Part of a small language model's weights: rotary positions, capped logits.
MLP neurons of a small language model. Each row is named by its layer, matrix (up: input weights; down: output weights) and neuron, and shows model dimensions 224-351. Each number is 128 + 32 x the weight over its row's rms, rounded and kept within 0 to 255. Numbers have three digits each.
After each neuron's rows, "fires after" lists the tokens most often just before its 100 highest values on Wikipedia text that the model never trained on.

L4.up621:114080089092099140131160074090111131097127110118143091103109143144112173093091135130153103143180098183190059137115160187112138170145114054116076101111151108125130109150161140199127080120096101110161174131109134102202080180169140164146081143146066155110099205115099104128105117199150148143139094143126165161101169112105198152165096137156128040176089160114155082153133110165159151130184
L4.down621:122110127139141184155140099136134172162117176097104083155089184108102044161154102105163158092092092109163169174153103128159121111126117191140168151108093100140127141115118145160156105136151134132056140154102125150114112121156144092107153118159169112183095070144135138160187126108136142105060128069144115132122117141088157136142095153123113150108123134130172176083108125124166203164100
fires after: "| ", ".", "m", "\n", "total ", "was "

L4.up688:108158136092151134103138162140127096103118155155209157127121169156149142125119153149182158170124194151095092096091096158109110174127171058136131087112154091126087120154179142143078058134159140177121145126052148115140115149150134145064107103122117070153132098092175133113205159141156090129073126112129110094142117075141116090185095126149078119075131134124139137176139131123165147084137
L4.down688:147144112190125135139118063139116077120174100134151093069148116104116095177152136130127114124105074099132085119085052128122098065192173169102134169150154129116181082108093135142137138083131176132111150197128123131168124120138087178150090125133136170149111119153129085144076071154092061145119119112132104128155164167132170121129157125058165194119105151165112151122131151080153133133182
fires after: "G", "T", "t", "N", "g", "W"

L4.up165:111121085181054100138150164127121090119098125136076130115145079133119133182162118125077057083144101133170121157084159131164129125105166145134161141115163146115129098127125061168058091113106079112129075166174116161076134099139165144127130086114123139209078141120179114111133166123168138090127137115129117129160113079152167127137115188115158121138151106146154147121098138143161101119147
L4.down165:129140107141162102133139093115087091119096110177100110170110101087072171107140113145103111128143126114092118146121153179095076117068117148122124104192124110146170073104121105156082146133123098099094137147114138125159165110077193121085154156096172167087157128191133103129130047112091164112117203107139169160065136112159107138132139172100076112098114163096151208136089164100136147087141
fires after: "\n", "\n\n"

L4.up882:117138190107125115159102154110162099170099063072122119111145158134079161163082110149107158106164119124067091163186083059134181145120148162131139127113105116142087161172158044117101138111190142104168149140150141117120133123113212123133110198138159102142106156135113094175065101139154182159127157186123139051170143106184097069113158130163126138082126097107146102085046134179100107105127
L4.down882:113130127138127186203153160160105061164094111171140066167221122159139112094111150127090152131086110141165146106158163144147101162147179134074103102091117124112203153126106144159084121093054093093148169132106079160108171185135142179131204089133172178137074122118149070100151109122111138110096141126124166077147128166116104129098096118179101160113162159073159112110139156139145192095179
fires after: "H", "Y", "osh", "Sh", "K", "C"

L4.up331:153192196165184136153162196097128136106155183117145129121147169150181101148094106183129126095151089076183073123124163062132154145142164160070108065085124120152163129154125096083134122146140130099111129144144186181105102152180105125158166067104086117154099175096141130042149140126105122113076171212126106144074093121111149134150147158139094118156132145121152094131126174119105123094087
L4.down331:106113097055151028104180124139174146125135170104136162146068101128102185133184114102151170140102163139142126166107112118154150160084130073144173196139131136162113122144117161105159117166151126119065145120187117109165130151164127133122053119073156183165185141152148083208132129142111167070137120153134061089102134131185142110132089158091162070145098152140134166087184086124115147183161
fires after: "L", "G", "R", "N", "di", "P"

L4.up641:150140107137110045193119096153170193067196114132107104053192075163117130142152117098156092160104153136101169102143131100144145101175124170109158159084096116156161113150072134189132080084150117166153105073135133166120117125112151165065197133101135145159134110130142085145175129144140070113155142095088177146145152127154085107083118158075134059119167091107142087146086096176144123093166
L4.down641:114217090116136151138116130111104142178087159165192100160092138096049125146169144137124118134125113126124111164104175100101119141125154116168111158137171117140135112099129147056198074137143127133110084137166180159147085159145088130124130080119148080134144148135098139140112142096097145146103152118167158132093143060092129043139114115124170106116210170160168119120136115131079123139126
fires after: "f", "F", "U", "one ", "For", "int"

L4.up676:132109078162103128164094093151139135169138129108144129117156151159077080144117136136134126126142101167086121145081112192111133175147101121090159037123119150138138148096125138049153128061116097062078126096105153155128097099155175088131182055150138124144156147127148088126144093107151149092175071171140132088133119117107152149117146108113097130118085185120096125107128132085159098209190
L4.down676:084137064099134205092154177113150162065120202103172139159185118081116138142080106162140170131101131173095134103147095106162146101122131113164054119121097107146169167091141133158151131142167154108107125117079159133121192121105132085134051178139089140155158174137163097102080142109124099168114082134141118164099131151147134164125157124111112114127070152100132109117123199113133179138101
fires after: ". ", ", ", "\n\n"

L4.up760:106144084145120105207132100084118157117202097176104120089097119117199124160067123163117112200072124148121129109107113106096113166133067099063133099123113112147141133111158101100131190151120140115094104081093175101082174151197151109089159136122100131148145166158104122069119131147129097161112123144101136145117103085135133146199156141096124082139094103157141119120148094156077095147025
L4.down760:179147119075164126099107077094191153103132159197081111147120134148091158195170074151107176140129126173140101155159125122155139171109107193091153145158111085154173126140162080152110141169122081175119102168165116056124109115125110121157124122096109093157089080146119096135115141071149157093139146124147151086124159153127116087142144097087141132152133088116136133187127097109124145069067
fires after: "R", "F", "E"

L4.up216:129118142150108122168141144195084140167127107099086124143180117165101131133145134117070092055125131177138121120121141116093175090101114062143142134153181172121083161193087168165099129117076124139132166131081104151161128122115166123166079107126167101160069116084160128131077145133110181153127112153147140165133150157120117140128113114090117121069155119106147143157089171228116048099190
L4.down216:098175147124164161069144089137164117113061071100059069145138166107113102085115136118148180150115131159141121150140137187152094134133099133104148103089096118142144143193109116143116099077111074201080070110155118101077086142153154159115102118148132138116120163125127085178129119109174098157121153118129119160123126159125101132134227154110128134159141146164074086173118153116121165128103
fires after: "| ", ".", "(", "li"

L4.up695:146153094104150130129112104084126120101118124187158084120106136153181146135131104158070139146133145173140115197123118101135071109119087092178164117122144159067169142205197170097095168167088091224124156126160125095142160142160113075149074111201116134160128094142112176125083172141085078197142145187081158123127078123136161108102144158124133117146128053124183145115134071109058029182099
L4.down695:172119093164133106122169114156131123134084125147085081126173067080178167119127152098081104074155153081102136168131094182102162194077149134118107149117167123162131108183085149156143129190118139119078091123153119082127061118179096209125081157130121112119139229142102125044097117110115117103149124135117156146113163128097112178145188164091089076159156128151125142109180152114145207143143
fires after: "b", "B", "k", "p", "H", "gr"

L4.up894:160147083083085120089165108126077090171139105071166119137118093132203145146117138117145121095100199092148099104160091085094123157145097097100119108142176115022058136054128120135108130086188135152100114091107144099125041138129165141069083131122143099103152123155166137196081122196050189126091133142124128141121118115186150167128177149113112139078106122159169152079196141143134127100065
L4.down894:116162126123076097089131136117126147122101091153152091158067163146140025152171081121139073077131171123102132113124155128129099120154145129146100201135083144157126121169160093065110145143132186114191130135123092118134110131153120151175145141158123150112146081146091160102078117142103144061098175131150125074102124112093126146095127113087078130148108117117132085115135153139148076092128
fires after: "K", "A", "M", "S", "F", "H"

L4.up241:105138142084108131154113150131089162178138094120144119159128150116132141150108166135103129119161121122160142157203116107124144070115100129168092118143166116078139100143118168156125124091155177064096087153203101078145124133128177121171123119134113106110141092236149079137175109154111141122068130128115145092092140146105126161141162106095095087143143107132096134121143064131069154044145
L4.down241:116074168151094112100079069157137144099077126108138101147121118158108121139151157221135149163145042136133148081127114149105158114066121131128129117119071118148144125150119152127152111159107122143080101090066154175185124117055170215109143085164116046154101129182091139102108110101135144143113121107114152144129140179134092144162117157103110131082107140132091136192054126075115120100104
fires after: "| ", "ch", "Col", "0 ", "c", "St"

L4.up553:174136145101152167093111134145056116133186159143108098162160152126079114161152180133109115189116131080126117106113134074097111198108155163097155127058154103145121149131155101137108097068139165136119094115137130093094153126150180212118157120122129073171135147134146097095128142102111122129155192104120099082083179124134125160115190111165118106135121102089171150088109124075161152187119
L4.down553:130165132108096139089130091129124163144076115112147100078152137103130129170084144094139082087125101118121216192144102143214109074101098150103164161166123145101131099131132139107095114150090136128148161167168159117097086097084169131092134168170150140128064162114103151100193116138163136119125065099163186125118140161084129108090101091118138139071093090134155182130100166149150120153135
fires after: "G", "Gl", "N", "g"

L4.up794:091143143114142084117145126112130094156124130084172064138208168116157111161112044102193135108128074148099148171172104145142105119114111108136145124069100174126189131181095153183084163140130149177171117154170170149087155106099118130159129108116113149153088138118110133116130141188129156067157085098139152152101091075085100173121156129094132155104159054180072113098135134111096156123125
L4.down794:093112126167157122153143127111147117070141161131143102153135107076178138131102120107139142133105128159124083127156137135139134123165111080082064090172097142138095121137112128141087140162152091115112137155202159135123067093112176133189106106138118092190082133110088140094110160166092125143113142132110156148178101070153119128097149168160137132172131172139146169082143174110141159092098
fires after: ".", ":", "a ", "and ", "P", "to "

L4.up885:132089103131111147132173090119150107150087105105170141082093096125146122111125085125133121159158088102169126140115108097139110084158150091078109125160164197084109100131128191152139187082127117114181174159103096145149138129130118088096181142153131138107106148129140138144127059151099122167085073180114174118065129156147176114168105095115080048151084109154177132125179089142085122077113
L4.down885:123119085109120156160146118033107138112188125107151196166131168093152158116124152094138069145123094117169145077146121110099113162143134068126116150083091147130164105075167145108155090135115120149176087188087121150156077166109184137105132167144160094172067093094139123109077187106136159109115171150151094155226180095080120147102130159048157222140122111109146133132141191150176099161141
fires after: "p", "b", "P", "| ", "C"

L4.up217:102166075142052053144103126132169080135075145129126190118213142067180129124145092144067102166131143133169108148114125134112159179182148138126194155061147136133088111117059118134133131123085144090111165118102112074093129147155137149106110139141170134181071060116171089148152084139135110107120170157069119132120151145151094150078102146115108131132180100142086124155126155111104125098122
L4.down217:118137110161126108109126117115126102088169162112117126131148098131126119136148084161161188135151159139151148184122056149047129118126139177115142151104127101149135179117120109098116118117108145128132141097168110070168180145140115132140108135123102114177118147155084133138113153129122125135097130140081126094140116154101086087124075115095119148131100112149139075160098141066175168101111
fires after: "\n\n", "is", "Arm"

L4.up17:098148156107178143119137125093120138101108102115090139073105108136167122204169168143084149133196133144152163102175112073164114154147132083174104118146198107121100162051135096152125174138121113105171149148202160136128104154135101154150120150121094175115188073135120133126099131160115093130144087167089148158117096150180149146121153145169172142114119115109129142142105180109091145065122
L4.down17:077191099133140124101076124078143125154128102062174113141084102142115156157143108071062125089178129150116077146124114139099151044161112142119124131118182126097157158089135165175126067142150131171131164110143117101115113148129125121146122101132127159113122135169146101092186172095124088108141132110172148144210131116159101100119143154176103143129121130144110137178155136107140147137108
fires after: "| ", "1", "in "

L4.up573:127181110161107124065177183124120147098165048205099143119138154101150144162113088137144087116087177152145134136154164125125108128140175111132071135103143118182133079125134116173120112167124133095156185151074047101095168126099127158166137165136128065163182077131133122157153114078090150165154134129090109092023178145130085151127096154155125101135138176120135138163098113085119107099095
L4.down573:109144099117115161128136067144109069142072180166138132107134091100098076121137192142123124107100112097085088153079100136128155203128110162140120160117173141122129138198167163164132161083137163120174091123153142160160104156171136174105125148171156165109081126174088085075145160097161108045164075159166185119194148150178106130095105150102083139066119161156161097156083095131116174197136
fires after: "f", "F", "g", "G", "b"

L4.up875:138131148125164147172100077115112101167154110124137170135137074146157122135140121124153094152125097136157128116091125123120104060126147125169116150144135144146156143097110153106093147157065093093096166172189156080128093168184166174120061145112075161157166115175071116126091146129112082138123124124121147097118120105104156165124119125142129096074104153132133102118152128114116116093106
L4.down875:108176112140132142130142126155144163113108188118117151154143165135153116119117135064076163167103106109097113095155155079117177160066113154162131083125132121145223094140138131093135119143140170173119103125178121099167134147107094083147151101136117131165132065107121103106168173113132158154122090099162131170081161141146132056085079104085130108134176078096125130120104139157198161129156
fires after: "St", "E", "B", "O", "Dou", "arti"

L4.up541:121134123139060150160172150166121125137162147142087122132128115116090137123172083091107101189070125129093156097078205117186158129171149112108115121099129114192140146124105122173073111127098083116115084145163070179142148118134136128142125183069175105169104127157090127129192137121121150164136182112114074081097129111149161165174131162098106125130080142139174107217159133163096093119089
L4.down541:104149094135108175150053069111115151095106152146159098173124083168156118080167128094135121084146188190131129128205097150073147150142139151088096088094109152118131082166051159118119122156157101116123144099144162086144137109159090157124113123114150153070124093162121089113127140079105071135136088113122111128083147105151181111134139139162047148157115093142111183114165112138134102092149
fires after: "L", "ro", "Bost", "Br"

L4.up656:090122054117090170098127135165185182102092160164094111164185115104149166142123099122167141174175117100147119075171083171120144128177167099148134082181161106115145155114075178152077104128138168145141104098106080124103155053101140148138091144138160116136110068160137167170130104192195135132155101083165158137128087140127149169080177152137101101059180124121131179159099171158058155130114
L4.down656:095143189092172161144145166139106087123125094169134164175125100147070087096109130093105167138112148093166138119084119147073157088133147172118137122150129105123129134121179121112095139147113139125147107102138090075145129160149153121138119165087128151109076193117128114146115110176161093118142078116161108062153125110106110160178061084100122182172131143162102119127153130142130148108134
fires after: "| ", "in ", ". ", "\n\n", "by "

L4.up134:116162161147136083118080129162123166092067122124120125173129131131127140139162141177103147089085148154135057123179114182101156136127097150129096136101134126157091129168210081121129149135131151091075127115094145088133121114111115151174091185092121159143158120121145163149160158108163149122115132093138113087152114151157171142079162188090070102164104123109147078181103157138137099163095
L4.down134:186098143136152142104075145199154107171161119191058178126126140084073075097018145140199163147126103095162092133126103108096059181104160129127151126130112160166144085154136095190073124153116118170083092112127134149132119155160135131114069133159141100175170160124134217117168127099100114129146111178158123107142173114142146177121080127095138121090122122143096142093110119102139096079099
fires after: "| ", "b", "; ", "—; ", "', ", "N"

L4.up355:148193111092149160148097100087078094105071171105197098136138140118147147144114075121085118094142182107147093077121142110185149180166174141131088110105105145139036109139081099151086105169150152162111103124137142078146141110116126135156184170160136162133189112132141105132127178121162119185109110109150047094155060145165090128105128126169168156079123095116109103124106086109111170057146
L4.down355:120101131108168176108058160177126132134151127135105130123091062163136120122071109108139174141087130096134138181103151097106148071115076154101119169156108133148115122091155154140168118163172147143144078198143099089150167079143111084191129175107200122104146121133112152119151121158095057144135086108192071089168104116112199104103063049089166080107139151169157120135156164171122120108139
fires after: "K", "T", "\\", "N", "m", "C"

L4.up400:066161197113143140128130118147168134090163124140129032083148102128118159173131122082168144106103080118148158082159129124095117144151105150103142123122202164198113114128130144143105149096100058103143146139135139111134143119147117130035097137142062166138155065134125158158162091143140125079156138109099155140188092160120116105123129133100096150113166141120143159126123117152118118161084
L4.down400:114126143122096074177126156102115132214119156096141086109117153110137089188116097131175079076112123118134101091175100133143102137108084113114130169087162170210111119115083178119116145146126122146144140204159128146132133071102165121177104178125122096159118115114095139118061131157111080104151142104162105170144086159129129108145128135114132118158114072071146092117102152101088135105154
fires after: "\n", "\n\n", "- "

L4.up704:155210119099125137142187137175134145104074077127192119134149096166144167121121145162127101139117120146049154103123140130116181133149092131073105093089130069114046156191117103121072095119162129104123109115073154098139100101098143102092187083132100045126118151167094138132179081143159153125062141107093118080103128132145123119090118122136098195166129144121171168161214131118129152191108
L4.down704:146076121145141111159070158161093081153080178195132140062076131160155095138091125128190083161102127130108177132120126131105113180108134090129104191156100144074123141160127158151094167109136124161197087097102120151145093133114117083122151140099057128063165137090136143118111118116219131209149153145141146166157152114071144139107108110112162083163148114090156200151166078158069100124154
fires after: "\n", "|", "Born", ") "

L4.up498:097120110071129099091111157158064184077169142171128165078125133182154141139143121145137115131111090139177129141130150104126070096091159149126127143126059126113105121079128132096182112113165147131168143093108104165150112116130117068147128129126056136171074116108161151130164177133143164123092124114117122145110135137102100144106163104156118089188164156155090122151132041139115182096122
L4.down498:166083091130117172136041125162186099157125100135155164163109169106158140165128109066104086145065122153191104050174167140155183135159146092136108142165182115195150177115155159121120139117105098112121156107152082146128169157134090082198161109088158164114121101151183129140100111098061165129099143087138149099125170202171172140181121149176194132118104172157104125131126142129088163166162
fires after: "| ", ": ", "(", "Elec", "tr"

L4.up424:116106134142138130127148145142172066094112136064129072125132178121113097098118089153112083087129134110158111152142099114128041099168102193102106197120119160141147112100129100135095154162170122154140137128170120069093137142177169102172143120102109119138090128097220186087160093117113156126149139089147110163174155187148103202127122124119153148134129107161110181150162159191159144149177
L4.down424:102179130133167124127112090109074135105174152111139115131157173117066119173113096159091099116069163144067129114129111122130135083156192111149146146178083124161156106142121165111124133137114099150120175122114095070133115088133187102147146147152137099163139122111205168151091127085077124184113124137128215149168181117099189161127128146115255146078102123139150093141144107149146124142095
fires after: ".", "| ", "("

L4.up428:176186156105099068103110164156139150111111120208149123128071156101115138071145105109120104098173124085137063118160127174056124154114103140174098118142174133077171096118159116155132205110182082154134098171150177116068116133158146072088126095136063108125103092102142147153161208110167131105082081117106093085195102130174123168148118135130182093128105173090099094164143138162122149110176
L4.down428:109146184102128082104177140168128107116176112105094112127112173095153174104090170164081172095126089058102133163114168113136128115189128137139137159121090088188099125164145118129171073135181117051083192086102157114155112128065076099134158070100114139098141185157087168101148164107128127089179113101123064140084132161124096093100110084104131121100116122146173126048133150199108094139121
fires after: " ", "hold ", "De", "ing ", "Qu", "Sch"

L4.up502:146199143168103127105104082117087138083167125126162177150191100135133156160130173152168135120145127123149112141162124119141103131102123153132071151154150135169066073133178072149072107139127079189121208107142179075123150171112133095136097103154078098130057176097132151114160130087143152065077098145108136092133125088100121186114125167120172151090180096181100117133138114118130095142104
L4.down502:138061161172155166113158145089152117102098117119128138124076123058104145146187172111141162173066099123092124163159135157069175048103067138128204159117133125122182073129102150118106105102129102187135091141132102155169195145177124084141174088129157084148064121099095150074072149154079168122148125073132125131122108095147119182114143068181094125092139129151118220117117125141129146139082
fires after: "H", "G", "Ch", "\n\n", "st"

L4.up591:121183064105117124126163089124135098120102101132124179155117085133173107200083156118165178173144107170163103140150107104187122184107111169130143107138177115096182103096103157141103144122192095209168128156148069062122126108115128105225104152195081077169098160155183086096121148109138160113089082214107143104113140134103144106076094120137164069071120158139126140093124084096095122155162
L4.down591:135126108077130129189125163116065115122138102118129118137151129133104098111154094116144158122085151078164145102161136195069170096180171137128106111117182095101156158142198112110172121147111104126114173146082095127119126103069141117160135157180087113155200081139150106150075157093097143158098126087087123110160135081081176118111174106120055101114049155125141102147141096098222162123137
fires after: "G", "d", "t", "B"